config.toml
hidden_size = 320
num_attention_heads = 5
head_dim = 64
hidden_act = "tanh_gelu"
parallel_block = true
init_std_qkv = 0.0238
learning_rate = 0.016
beta1 = 0.95
schedule = "cos"
doc_mask = false
max_steps = 7439
MLP neurons of a small language model. Each row is named by its layer, matrix (up: input weights) and neuron, and shows model dimensions 208-303. Each number is 50 + 10 x the weight over its row's rms, rounded and kept within 0 to 99.
After each neuron's rows, "fires in" lists the words (lower case) most often at its 100 highest values on Wikipedia text that the model never trained on.

L4.up606:56 53 60 73 59 48 30 59 59 60 28 46 47 42 37 56 58 44 53 49 50 60 49 27 53 64 44 60 54 46 68 50 51 48 51 59 52 62 55 55 45 57 54 48 63 45 52 38 55 52 44 65 44 54 50 31 60 64 51 48 41 44 44 42 38 58 47 62 58 40 56 46 51 48 60 65 50 44 40 35 68 48 57 54 40 57 50 42 55 55 62 62 45 64 59 47
fires in: "cross", "crossing", "of", "across", "crosses", "towards"

L9.up1229:56 40 54 51 38 51 50 34 40 63 68 57 49 44 35 46 33 59 62 35 46 35 53 44 45 49 65 44 57 50 42 45 49 33 46 32 42 47 62 63 55 46 54 63 58 59 55 51 58 60 57 46 51 55 48 38 45 54 53 52 56 70 55 63 43 57 46 57 59 56 29 62 39 59 63 60 66 47 36 55 43 44 54 59 52 50 48 48 67 55 35 56 40 39 61 60
fires in: "in", "of", "capital", "succeeded"

L9.up627:59 39 46 39 61 47 49 43 56 59 58 37 44 40 51 33 42 45 47 54 54 59 57 43 46 52 59 33 69 64 68 59 52 52 43 46 54 49 52 53 57 56 47 49 63 48 43 67 47 54 46 34 75 32 52 59 62 70 49 78 62 54 52 55 48 67 55 59 52 46 59 43 49 55 53 64 48 52 48 62 69 54 55 56 35 49 39 25 42 55 38 38 24 67 40 27
fires in: "of", "in", "squadron", "sweden", "fired"

L6.up1128:37 45 40 46 48 51 42 75 54 40 66 38 53 43 50 41 45 35 42 62 41 43 21 24 62 53 61 64 49 37 53 50 43 56 50 32 46 56 35 50 60 62 50 64 40 51 56 47 50 47 52 37 27 41 38 65 59 60 62 67 67 30 52 66 43 54 56 48 64 34 53 52 62 57 58 28 45 29 34 41 59 41 52 58 47 55 45 46 33 54 35 60 33 45 34 57
fires in: "a", "the", "who", "an", "muslim"

L4.up697:67 61 72 32 48 48 47 67 61 51 65 43 46 46 48 43 45 61 32 28 54 56 57 41 50 67 55 68 42 43 68 49 40 42 63 53 32 32 47 52 41 50 43 62 50 66 37 56 53 39 58 58 35 40 49 47 45 68 68 42 50 59 57 54 64 49 45 35 52 55 43 56 32 40 69 51 47 57 46 54 56 53 46 54 45 55 55 56 70 43 43 39 40 63 43 54
fires in: "well", "not", "also", "still", "more", "very"

L14.up747:38 64 48 52 45 51 58 51 49 68 54 50 44 36 51 58 47 49 39 57 50 57 73 41 56 53 39 44 45 47 29 75 38 39 61 58 36 47 56 49 31 51 60 54 47 48 38 45 35 55 54 42 49 53 64 63 58 49 48 55 43 54 69 54 52 60 61 56 53 44 50 46 46 30 52 47 32 49 50 46 49 44 35 52 42 51 70 64 65 31 46 60 46 63 64 49
fires in: "to", "may", "i", "also", "t", "not"

L4.up273:65 65 44 39 48 55 59 51 44 59 74 48 54 46 33 53 47 81 53 58 40 40 50 38 37 34 43 60 55 55 45 68 28 53 23 30 57 59 54 52 43 59 69 68 44 57 45 68 47 45 57 64 50 51 66 53 60 52 42 51 57 34 48 51 48 54 46 52 50 77 59 32 44 57 46 48 66 62 58 63 40 45 44 44 49 52 49 43 57 48 53 48 64 47 50 47
fires in: "career", "age", "aged", "time", "engage"

L4.up757:63 48 43 49 46 43 65 47 47 46 45 57 53 63 52 43 36 40 52 45 58 63 43 46 47 56 71 33 71 53 48 33 57 48 55 31 45 61 47 43 44 28 43 33 59 52 63 41 45 56 43 50 44 39 65 61 41 49 42 44 65 41 38 60 36 52 57 63 40 49 35 66 63 57 69 45 42 52 58 62 40 53 37 72 66 41 38 42 36 51 60 58 53 40 48 55
fires in: "s", "whose", "its", "friendly", "texas"

L14.up816:39 53 47 55 55 52 46 59 42 53 51 54 51 25 53 41 55 57 60 42 55 60 52 51 57 42 40 42 35 65 49 49 52 54 34 39 44 50 57 39 57 31 52 50 49 45 53 51 61 38 54 62 65 37 44 38 61 44 61 36 34 52 48 56 50 45 37 63 38 40 46 38 53 56 23 57 37 71 43 42 44 58 48 74 43 45 51 56 75 57 44 59 67 56 51 41
fires in: "an", "animals", "anti"

L6.up1160:52 54 38 48 38 53 45 55 39 66 56 50 58 60 53 45 59 48 43 68 49 44 72 50 51 40 42 51 40 61 50 46 41 46 52 46 50 53 56 58 52 63 38 44 44 44 37 41 39 47 56 54 50 47 55 67 44 45 49 75 52 54 58 50 67 45 28 39 40 29 63 48 39 41 60 40 40 65 40 44 45 63 70 45 57 51 45 40 57 49 58 65 44 68 50 56
fires in: "of", "personal"

L6.up1102:55 59 56 52 59 58 41 53 47 38 48 55 61 45 44 47 59 40 56 43 49 46 41 61 39 33 47 45 31 53 55 63 37 47 63 60 57 56 36 58 29 57 60 57 70 59 44 62 51 51 25 49 45 41 62 45 49 54 28 59 57 64 44 36 48 51 60 51 55 57 52 51 62 58 60 35 59 61 45 49 59 31 48 58 41 62 51 58 51 36 45 60 50 47 52 29
fires in: "life", "age", "born", "aged", "year"

L14.up996:43 25 50 46 45 22 24 62 50 58 42 33 47 54 36 76 50 44 55 40 56 57 43 35 49 40 43 57 66 58 56 53 55 64 44 51 51 66 70 37 40 65 48 55 48 57 58 67 47 38 37 54 47 51 37 56 41 49 41 58 49 43 54 51 46 39 56 41 54 54 43 60 41 58 54 61 34 62 45 52 50 53 54 62 40 41 63 72 50 42 55 30 53 61 64 57
fires in: "an", "as", "for", "any", "website"

L9.up103:44 42 57 55 44 43 42 34 71 49 37 54 73 57 40 47 39 49 43 41 58 64 56 56 30 36 68 47 51 45 48 33 43 68 37 37 56 51 41 44 57 39 46 48 51 24 53 45 43 50 59 49 50 52 52 61 46 50 61 53 33 67 63 41 53 57 57 42 49 56 50 50 50 58 53 47 47 64 51 47 65 41 41 42 32 49 50 56 63 61 48 63 46 52 52 53
fires in: "with", "by", "as", "guitar", "together", "xavier"

L14.up53:48 41 39 46 43 44 51 50 52 56 52 58 30 43 53 76 49 46 55 56 47 64 60 64 50 61 53 66 63 45 44 55 58 46 54 48 43 55 56 36 59 37 64 69 52 29 49 39 49 32 38 55 52 40 38 43 55 68 60 51 47 52 61 69 51 58 44 41 51 37 69 62 47 71 42 51 61 39 54 34 66 59 43 54 52 58 49 62 63 41 48 57 29 57 53 52
fires in: "an", "any"

L14.up775:58 52 48 41 44 58 54 40 50 39 52 47 55 51 56 55 46 53 31 46 52 52 61 47 53 55 33 54 63 34 48 51 48 61 54 51 62 49 32 42 61 50 42 62 59 61 58 22 62 58 44 53 60 67 44 50 57 47 58 62 44 44 52 48 60 54 45 45 48 43 59 46 57 27 36 41 58 69 46 47 44 68 53 67 57 56 52 54 59 54 48 67 54 62 59 36
fires in: "an", "any"

L12.up1277:39 49 48 55 51 44 60 44 63 40 49 62 55 38 55 48 62 44 59 50 60 53 45 51 46 50 30 51 52 46 36 56 44 48 45 57 53 65 39 37 44 56 61 36 55 47 48 52 37 55 38 47 59 40 47 61 35 69 63 40 63 46 48 58 52 48 42 64 53 50 54 42 48 42 33 41 63 54 43 57 57 60 57 56 64 54 75 64 68 60 34 52 64 52 57 54
fires in: "an"

L14.up100:45 51 46 55 44 34 45 55 38 70 61 46 48 51 45 43 57 45 53 51 53 47 47 46 50 67 28 29 42 40 47 56 57 51 31 42 49 57 77 61 51 53 51 56 48 51 53 42 45 48 49 58 47 52 33 43 57 70 58 48 66 39 46 44 55 49 60 62 51 54 45 45 56 49 58 47 65 43 55 41 50 50 49 59 47 56 51 51 45 55 54 50 61 77 46 43
fires in: "in", "of", "from"

L14.up180:52 59 40 43 53 59 24 52 58 64 68 48 57 38 63 51 52 52 43 61 56 52 54 57 39 45 51 56 47 54 60 65 49 55 52 28 56 49 49 56 55 31 41 53 70 37 59 52 40 42 50 56 43 50 54 57 58 60 61 37 33 39 48 37 57 40 43 63 44 49 46 52 42 47 59 53 39 32 63 32 48 37 62 41 56 68 38 44 43 61 60 54 60 60 53 52
fires in: "on", "by", "with", "of", "from", "during"

L14.up1084:59 50 86 55 37 71 47 50 52 54 25 43 36 58 45 53 41 52 54 44 52 57 44 49 28 56 41 42 55 57 43 46 40 61 57 60 53 55 51 38 45 47 58 49 34 50 46 53 44 43 39 58 63 61 56 47 59 45 47 72 41 33 38 52 61 52 52 51 35 52 39 31 47 36 46 55 61 58 67 56 50 46 37 65 38 60 55 54 42 35 69 48 59 51 38 43
fires in: "had", "have", "has", "would", "may", "with"

L6.up1095:42 60 48 45 39 41 63 38 52 57 54 51 31 26 39 55 49 72 43 57 46 42 58 37 71 49 34 50 48 68 50 56 45 45 37 42 41 44 48 66 43 43 55 67 45 66 58 36 48 62 40 43 47 44 49 55 54 57 52 57 51 54 54 57 56 54 50 41 56 57 38 51 41 47 60 51 53 65 39 54 33 48 45 50 47 52 55 55 57 53 42 55 48 52 48 51
fires in: "of", "valentine", "non", "pos", "john", "among"

L9.up1145:51 57 56 36 50 40 35 61 69 44 72 33 30 49 37 57 31 47 31 48 60 42 58 41 34 56 39 56 45 55 59 46 58 58 52 42 45 52 52 62 50 38 39 60 44 50 48 50 47 56 48 47 51 50 58 39 33 36 66 52 53 53 41 44 45 49 39 62 47 48 45 40 50 47 39 52 51 51 40 50 57 63 43 40 66 70 52 60 42 30 45 51 47 62 43 55
fires in: "as", "of", "called", "considered"

L14.up599:53 37 43 46 49 43 64 34 51 41 51 41 55 45 51 40 44 47 57 46 53 55 52 35 59 47 59 29 69 57 51 50 42 51 40 31 54 63 59 52 30 61 53 42 34 59 47 28 37 41 48 55 52 44 42 68 63 47 55 62 34 44 48 66 43 47 61 53 40 46 50 46 50 53 58 69 45 55 37 50 45 54 58 45 56 37 52 62 43 59 52 43 46 37 51 59
fires in: "as", "association"

L6.up472:48 50 49 30 46 55 39 43 36 59 72 40 65 39 39 42 45 48 43 57 44 55 46 62 48 56 54 43 39 52 34 41 32 37 33 34 40 51 68 61 68 47 60 46 54 60 52 42 48 53 56 43 40 47 55 42 42 37 38 52 64 51 50 73 42 47 69 45 53 51 43 66 47 53 53 43 37 46 57 35 42 56 33 60 58 58 29 40 49 45 50 41 43 50 53 59
fires in: "their", "its", "whose", "s", "her", "our"

L9.up476:45 58 51 57 45 62 32 50 57 41 53 49 41 37 50 54 31 54 70 45 39 51 67 67 47 43 56 45 48 60 54 53 44 50 41 46 65 44 47 51 58 56 44 52 54 56 63 49 35 50 39 45 56 47 53 68 50 41 55 42 63 39 49 52 54 39 43 70 54 38 49 59 33 44 54 36 53 53 42 49 49 54 37 53 53 53 54 40 56 45 44 60 55 54 57 32
fires in: "an", "any"

L4.up1175:38 51 51 45 57 53 51 66 52 49 40 52 48 62 42 79 38 53 65 58 41 59 62 58 41 48 54 43 46 56 38 42 31 46 36 61 42 51 66 42 38 62 58 62 46 36 63 36 54 36 42 64 42 46 62 48 54 60 54 31 63 52 40 54 48 57 52 51 63 68 52 38 37 34 66 60 50 41 67 53 46 52 56 61 36 46 39 51 58 49 55 58 32 36 62 54
fires in: "more", "greater", "southern", "further", "jersey"

L9.up583:55 62 49 44 59 44 47 43 49 60 57 46 34 41 35 42 41 50 41 48 57 66 38 59 48 38 70 40 57 32 64 55 43 44 63 59 56 58 49 40 31 36 46 47 30 54 39 44 51 35 45 66 48 55 51 62 43 64 18 24 63 48 57 52 56 42 52 60 59 48 53 52 59 46 50 63 59 41 29 46 55 35 41 58 40 60 59 50 53 53 64 61 44 59 46 76
fires in: "and", "karlstad"

L12.up631:46 57 42 68 53 59 48 54 69 38 52 56 49 52 58 61 50 68 40 48 27 36 86 59 52 49 50 43 57 67 54 47 40 61 38 29 56 42 53 60 53 36 48 54 40 42 40 58 64 47 51 53 39 52 49 49 65 53 51 54 53 57 72 48 48 45 40 37 44 59 52 79 40 38 63 57 27 48 57 73 47 48 42 49 36 57 45 47 39 37 62 56 48 57 41 62
fires in: "of", "there"

L4.up1134:38 38 30 49 37 40 62 43 34 35 55 36 47 47 58 62 51 62 45 48 51 45 47 56 53 50 56 37 56 58 56 43 39 57 48 60 50 54 51 49 74 51 51 47 49 58 50 39 54 53 50 54 41 44 45 47 45 45 61 45 51 52 57 56 48 39 57 49 44 54 74 55 33 40 58 58 57 49 58 52 43 49 65 44 65 55 38 64 46 62 51 51 53 44 43 56
fires in: "preceded", "squadron", "succeeded", "fenerbahçe", "festival", "census"

L14.up494:57 37 46 34 33 42 53 45 59 60 58 45 51 54 45 62 65 52 59 60 32 48 65 54 45 50 68 44 50 50 56 55 47 52 54 49 53 53 55 49 65 53 53 50 45 49 52 39 54 51 56 57 34 36 41 38 35 62 56 54 53 49 65 47 61 33 52 45 54 42 56 40 52 53 52 50 48 52 29 42 51 54 54 41 72 67 41 39 45 47 45 60 48 65 56 56
fires in: "to", "by", "between", "about"

L6.up207:57 46 82 34 54 52 42 52 59 44 43 48 48 34 42 48 47 59 48 43 34 53 49 56 45 32 60 53 63 48 47 49 58 54 48 38 31 37 49 51 60 48 50 62 51 54 56 60 54 28 55 41 57 33 64 45 43 36 47 61 59 43 67 46 59 68 52 25 43 37 58 36 56 49 47 44 53 40 61 62 57 62 71 41 66 41 58 54 70 77 37 52 44 50 35 49
fires in: "game", "games", "match", "website", "47"

L6.up192:51 40 64 47 39 55 64 49 59 51 45 26 58 73 54 35 40 44 58 56 47 45 48 45 58 41 53 60 64 63 58 56 34 50 41 41 57 46 43 60 55 59 52 59 54 64 51 46 58 36 58 52 49 45 49 62 53 42 51 49 73 43 34 58 48 47 48 45 42 25 49 50 54 57 49 41 48 49 93 62 46 49 43 63 46 51 55 52 48 66 45 39 55 61 48 45
fires in: "he", "has", "was", "is", "had", "have"

L12.up460:29 51 55 53 71 40 63 45 58 56 55 48 68 44 43 60 53 54 47 53 52 55 49 42 43 46 47 31 36 46 35 53 44 56 53 57 50 52 62 51 60 62 67 32 58 36 59 65 39 56 59 54 35 46 32 57 55 51 42 64 50 32 63 58 36 52 42 53 42 67 38 54 46 36 52 53 48 52 54 39 64 57 52 38 15 55 35 32 48 47 49 54 55 62 57 53
fires in: "the"

L9.up902:70 36 59 51 66 53 55 40 62 69 53 31 64 45 46 47 38 55 43 57 51 57 67 40 38 53 58 62 47 33 45 59 68 51 64 51 52 50 53 49 51 46 54 30 57 54 35 55 38 41 57 75 58 41 49 51 55 56 26 38 48 34 47 39 58 39 50 40 47 52 32 39 49 43 52 72 48 61 45 57 37 71 66 50 45 57 41 46 64 45 53 34 58 46 55 67
fires in: "of", "killed", "to", "meet", "example"

L8.up87:63 19 53 28 48 57 48 34 78 44 55 62 53 56 54 52 47 54 58 34 41 69 63 38 44 39 62 35 50 49 59 47 63 60 40 58 57 51 62 58 57 38 55 45 59 45 51 42 54 44 57 54 39 55 40 40 49 37 47 41 44 58 43 48 63 48 47 47 37 60 41 47 34 56 63 45 49 42 53 40 58 44 60 63 45 34 50 63 49 43 59 38 35 48 51 48
fires in: "as", "because", "while", "in", "but", "up"

L8.up961:49 42 55 43 55 35 34 34 66 40 42 33 35 53 43 55 43 61 49 61 66 36 61 66 43 52 52 55 46 51 46 51 28 52 42 51 49 30 49 67 69 43 58 50 55 57 58 48 43 39 45 49 41 42 42 47 48 31 49 56 45 47 56 42 51 54 44 43 69 52 40 51 34 57 63 61 41 45 53 51 33 38 54 42 56 40 62 62 41 61 41 29 60 76 49 55
fires in: "of", "as", "by", "appointed", "with", "joined"

L12.up1088:37 60 55 44 54 37 45 52 32 45 49 55 57 46 64 51 47 65 59 39 32 60 61 45 34 45 56 64 56 46 58 49 54 51 68 33 44 52 64 52 47 66 51 44 43 25 48 57 50 62 46 38 41 43 41 57 70 28 39 49 34 47 46 54 47 54 40 37 61 57 44 42 54 40 58 31 47 38 46 38 46 70 61 43 31 41 64 41 46 33 41 62 53 43 34 41
fires in: "the", "of", "then", "theme"

L4.up257:33 35 49 58 80 53 33 39 43 46 45 56 49 44 36 42 61 48 52 49 43 43 45 57 46 44 48 38 51 48 45 53 47 62 60 51 38 58 44 53 46 43 52 54 60 28 38 53 36 43 34 57 70 36 55 31 53 45 27 57 47 48 57 44 55 48 43 54 52 49 62 39 47 42 56 59 61 40 06 56 55 48 71 52 52 63 40 50 55 53 46 62 52 49 50 49
fires in: "born", "personal"

L9.up821:54 54 54 49 47 72 40 51 37 33 48 40 39 49 47 45 57 57 36 43 59 52 50 47 48 40 59 53 48 45 52 50 49 49 69 59 49 58 49 46 34 49 57 55 44 51 42 39 57 44 42 54 42 32 50 55 32 34 37 60 36 47 45 43 59 61 41 51 44 58 47 47 56 39 47 56 51 54 52 58 35 34 49 46 52 48 38 47 43 52 58 49 57 62 44 54
fires in: "was", "appointed", "earned", "is", "awarded", "received"

L6.up598:62 43 42 58 36 47 32 46 50 40 41 45 55 57 57 75 51 48 44 61 53 47 67 63 32 50 46 68 50 63 45 34 41 58 57 67 50 51 64 42 59 34 61 45 57 56 44 73 65 52 53 38 43 24 43 54 52 50 55 61 58 74 45 60 68 40 37 50 42 54 58 59 62 49 44 51 54 56 60 69 69 46 51 42 67 44 58 47 53 70 48 47 44 52 37 46
fires in: "succeeded", "preceded", "fibonacci", "fighter", "fighting", "response"

L12.up665:48 46 48 70 39 53 47 63 43 47 39 59 55 22 44 53 45 69 59 32 26 45 42 37 60 51 40 42 60 52 56 27 52 33 32 58 45 54 46 58 64 60 45 53 51 57 58 69 69 59 61 46 60 56 66 55 46 58 62 47 49 55 47 48 41 45 56 34 43 75 46 68 61 51 58 55 55 50 52 55 53 67 60 46 41 61 58 33 44 42 56 52 30 50 36 58
fires in: "in", "which", "where", "of"

L6.up1064:37 53 61 54 42 67 41 23 34 57 50 49 51 56 47 53 63 48 58 51 48 39 60 57 59 40 62 66 38 51 46 57 55 67 58 49 51 43 51 59 35 63 62 52 69 40 38 40 49 54 44 41 50 66 57 52 52 63 46 46 74 60 35 58 48 61 44 62 52 52 68 43 48 52 55 52 43 52 37 54 39 46 64 79 42 56 50 46 55 58 34 59 61 51 57 51
fires in: "born", "spent"

L4.up1239:63 45 46 46 45 62 46 55 49 59 67 32 55 55 52 49 40 55 40 46 34 54 48 44 55 46 36 24 54 50 55 57 65 55 37 56 42 40 34 56 77 38 50 45 60 69 46 69 43 52 44 64 59 64 33 70 52 42 62 36 61 55 40 43 50 52 35 54 48 47 48 49 48 59 51 37 38 49 40 51 60 43 45 50 33 40 52 52 38 46 49 69 47 66 39 46
fires in: "there", "they", "them", "therefore"

L8.up747:43 55 47 41 59 44 62 56 58 37 61 34 49 53 45 66 31 36 57 52 63 51 48 52 57 50 49 45 67 63 47 45 64 37 40 58 54 62 43 52 49 38 55 63 48 57 53 57 59 55 48 49 45 46 50 58 55 48 41 46 32 58 32 52 28 47 43 57 25 62 31 67 36 50 61 82 37 45 40 51 51 32 41 47 41 45 47 48 35 77 60 53 52 37 29 49
fires in: "there", "preceded", "score", "alexander", "celtic", "therefore"

L8.up684:57 53 60 47 42 33 59 67 51 62 55 39 65 60 59 39 36 44 45 34 44 47 63 44 33 42 53 70 48 54 42 55 38 40 55 56 48 52 63 47 42 38 75 47 51 79 58 26 47 54 41 53 54 60 46 67 39 46 57 40 39 56 52 41 53 36 50 55 50 30 41 65 44 41 61 50 46 53 69 66 47 36 58 59 42 72 58 43 50 59 59 47 42 68 40 74
fires in: "that", "which", "rather", "synonyms", "what"

L4.up886:62 43 34 53 71 60 66 61 49 52 42 68 43 38 45 44 56 46 32 40 43 59 51 36 42 43 47 41 52 38 65 52 40 45 54 43 55 58 45 34 60 41 48 54 48 49 46 59 59 39 50 39 41 42 75 63 54 51 51 39 20 50 44 46 32 29 54 54 77 33 55 50 47 52 63 63 60 54 31 27 56 52 34 45 55 48 60 36 47 47 60 61 57 56 44 42
fires in: "battalion", "bronze", "karlstad", "barnet", "blue", "navy"

L8.up711:60 47 64 48 52 56 57 50 35 43 56 40 54 52 55 41 53 49 34 49 39 48 54 51 50 34 57 42 41 34 61 54 48 45 44 56 55 33 45 47 69 51 38 55 49 65 56 53 52 49 43 47 49 53 37 57 49 54 34 50 66 31 66 47 62 73 55 56 61 48 37 45 56 60 38 61 47 46 56 46 37 44 50 17 53 74 65 45 41 56 55 38 64 42 66 51
fires in: "of", "studied", "in", "to", "studying"

L6.up843:43 57 51 55 59 47 54 39 45 55 42 29 54 58 53 58 52 32 59 43 44 49 50 56 58 40 40 48 45 53 35 42 59 47 54 43 63 41 46 49 63 54 54 33 53 55 53 66 50 48 25 56 58 55 59 67 58 47 57 46 40 56 57 71 61 40 54 47 58 40 41 58 48 55 43 56 40 41 47 27 40 53 72 71 37 33 52 26 46 54 39 53 47 51 52 64
fires in: "they", "them", "next", "these"

L6.up1262:46 67 56 47 37 49 41 52 51 40 63 55 63 42 44 54 38 56 56 74 45 47 44 40 45 41 65 60 51 40 39 49 54 55 46 51 64 46 54 54 31 50 57 58 37 64 35 43 57 52 50 64 57 57 42 55 43 51 42 54 45 46 45 84 48 53 44 62 55 65 35 61 47 64 50 58 56 58 58 48 43 52 45 51 53 59 56 53 68 54 53 34 60 51 50 59
fires in: "national", "chinese", "finnish", "public"

L9.up214:46 57 42 32 54 48 58 37 38 58 56 67 45 49 49 42 45 32 48 61 62 45 54 55 37 45 48 54 56 45 51 61 77 61 50 51 38 47 39 51 51 46 46 55 58 40 49 37 61 31 42 52 57 43 47 57 58 60 40 53 54 51 69 38 49 59 58 22 46 63 44 49 42 38 38 69 69 36 44 58 54 31 52 53 52 41 53 65 57 74 62 43 58 45 39 55
fires in: "and", "or", "to"

L4.up556:40 50 54 48 42 48 42 59 40 55 53 61 48 66 40 63 31 60 38 45 48 68 48 53 56 50 40 37 58 45 47 58 53 53 42 53 42 39 63 51 38 54 44 37 59 49 58 38 36 55 58 64 63 56 64 59 58 63 50 31 48 51 35 53 41 71 49 59 69 42 52 35 26 50 74 49 52 33 53 50 53 60 44 53 35 48 53 33 41 45 41 56 51 42 71 48
fires in: "eastern", "western", "northern", "southern", "strong", "greater"

L12.up850:55 47 52 52 43 52 68 51 50 81 51 49 36 43 59 64 40 53 65 63 47 41 57 47 45 51 58 39 64 58 60 62 61 41 47 35 44 33 55 57 45 46 49 51 42 50 45 42 66 55 39 41 60 49 50 39 63 60 61 56 56 58 45 30 44 52 59 56 34 48 51 58 61 54 58 47 63 48 43 60 50 55 65 60 39 44 40 24 29 51 53 35 60 45 39 40
fires in: "in"

L8.up630:51 50 48 24 43 48 58 34 50 59 45 47 58 47 39 45 67 69 28 58 46 56 53 50 50 46 50 50 42 52 41 74 71 68 60 63 46 50 33 58 34 31 37 70 55 33 64 45 64 43 55 36 30 53 50 58 56 59 41 52 56 64 42 27 53 56 57 62 38 46 48 63 58 51 54 56 54 60 46 39 44 46 57 59 58 63 46 51 58 60 46 57 48 55 57 55
fires in: "by", "of", "under", "to", "units", "best"

L12.up1101:39 33 55 28 51 35 64 68 51 44 49 46 37 29 55 75 53 65 44 58 62 34 59 59 50 53 42 50 61 23 45 37 47 42 69 26 46 62 52 37 58 54 66 50 60 51 64 46 73 59 54 55 36 52 56 37 31 52 69 50 61 52 67 43 63 52 35 60 52 56 53 53 53 25 44 50 56 47 38 35 74 44 60 51 46 69 49 52 49 46 43 55 54 61 40 55
fires in: "an", "any", "annual"

L4.up32:55 50 44 52 58 56 47 56 32 67 84 29 29 45 58 41 46 50 62 52 42 64 47 55 70 48 50 46 54 58 51 48 58 44 54 41 53 51 35 46 64 39 51 58 49 50 68 67 52 46 44 49 40 31 46 45 54 59 55 58 58 69 40 54 37 58 51 63 54 39 53 76 45 52 67 62 41 57 43 36 57 43 56 62 41 51 41 71 39 58 59 59 52 51 56 53
fires in: "there", "then", "them", "therefore"

L12.up1195:56 44 52 20 46 58 38 60 41 38 46 40 58 44 53 62 50 55 51 55 36 42 55 54 54 45 57 42 47 41 54 49 35 44 60 44 47 74 55 35 47 50 62 54 50 48 60 42 51 36 48 51 29 51 50 61 50 48 66 48 41 57 44 43 29 53 51 52 56 50 74 42 45 52 40 36 43 58 50 35 44 56 56 50 50 55 42 44 65 59 42 64 32 60 55 67
fires in: "the", "a", "then", "an"

L4.up416:56 65 29 49 55 47 40 59 42 45 55 48 59 50 53 48 44 36 62 45 61 52 51 55 54 58 59 33 57 38 54 50 46 41 39 37 63 45 33 33 51 57 38 51 71 51 63 64 27 63 45 52 66 68 58 41 54 42 59 33 56 47 52 48 35 55 43 58 52 48 41 61 35 53 51 60 43 44 44 47 61 56 54 46 45 49 64 55 30 67 37 45 31 83 56 46
fires in: "there", "theatre", "withdrew", "therefore"

L8.up343:46 38 58 56 62 60 60 65 56 51 54 78 41 56 55 45 61 35 47 49 56 48 53 56 50 63 43 50 54 46 41 83 43 52 48 47 49 65 59 54 53 58 49 45 44 30 70 37 35 47 57 65 38 43 64 36 50 69 41 48 53 34 52 32 44 60 63 46 47 45 54 52 49 52 59 59 52 50 49 54 32 52 47 57 47 51 48 36 43 49 53 44 53 69 52 50
fires in: "on", "during", "within", "towards", "of", "throughout"

L4.up1172:53 49 42 43 42 60 32 59 43 56 70 45 47 55 34 31 46 57 53 48 46 66 46 44 59 44 50 37 64 59 74 38 64 49 59 53 40 30 51 53 56 34 67 37 60 50 60 69 58 62 65 45 48 53 66 56 47 54 48 51 66 43 51 47 35 61 53 54 64 44 44 60 51 49 73 65 39 68 31 47 53 48 49 43 47 39 54 70 47 45 56 53 44 57 63 62
fires in: "there", "them", "theatre", "ireland", "therefore", "whom"

L4.up485:54 27 52 44 36 44 28 41 47 62 60 45 41 55 61 50 48 42 56 29 53 51 59 41 26 42 50 56 65 46 50 42 61 51 68 42 45 50 41 50 55 57 54 27 46 49 45 66 59 36 41 56 41 29 48 70 42 48 35 58 60 69 69 48 66 48 50 54 61 45 46 51 65 49 46 43 59 47 44 69 43 50 67 71 31 60 61 37 61 46 46 42 36 48 49 35
fires in: "while", "white", "where", "what", "which", "although"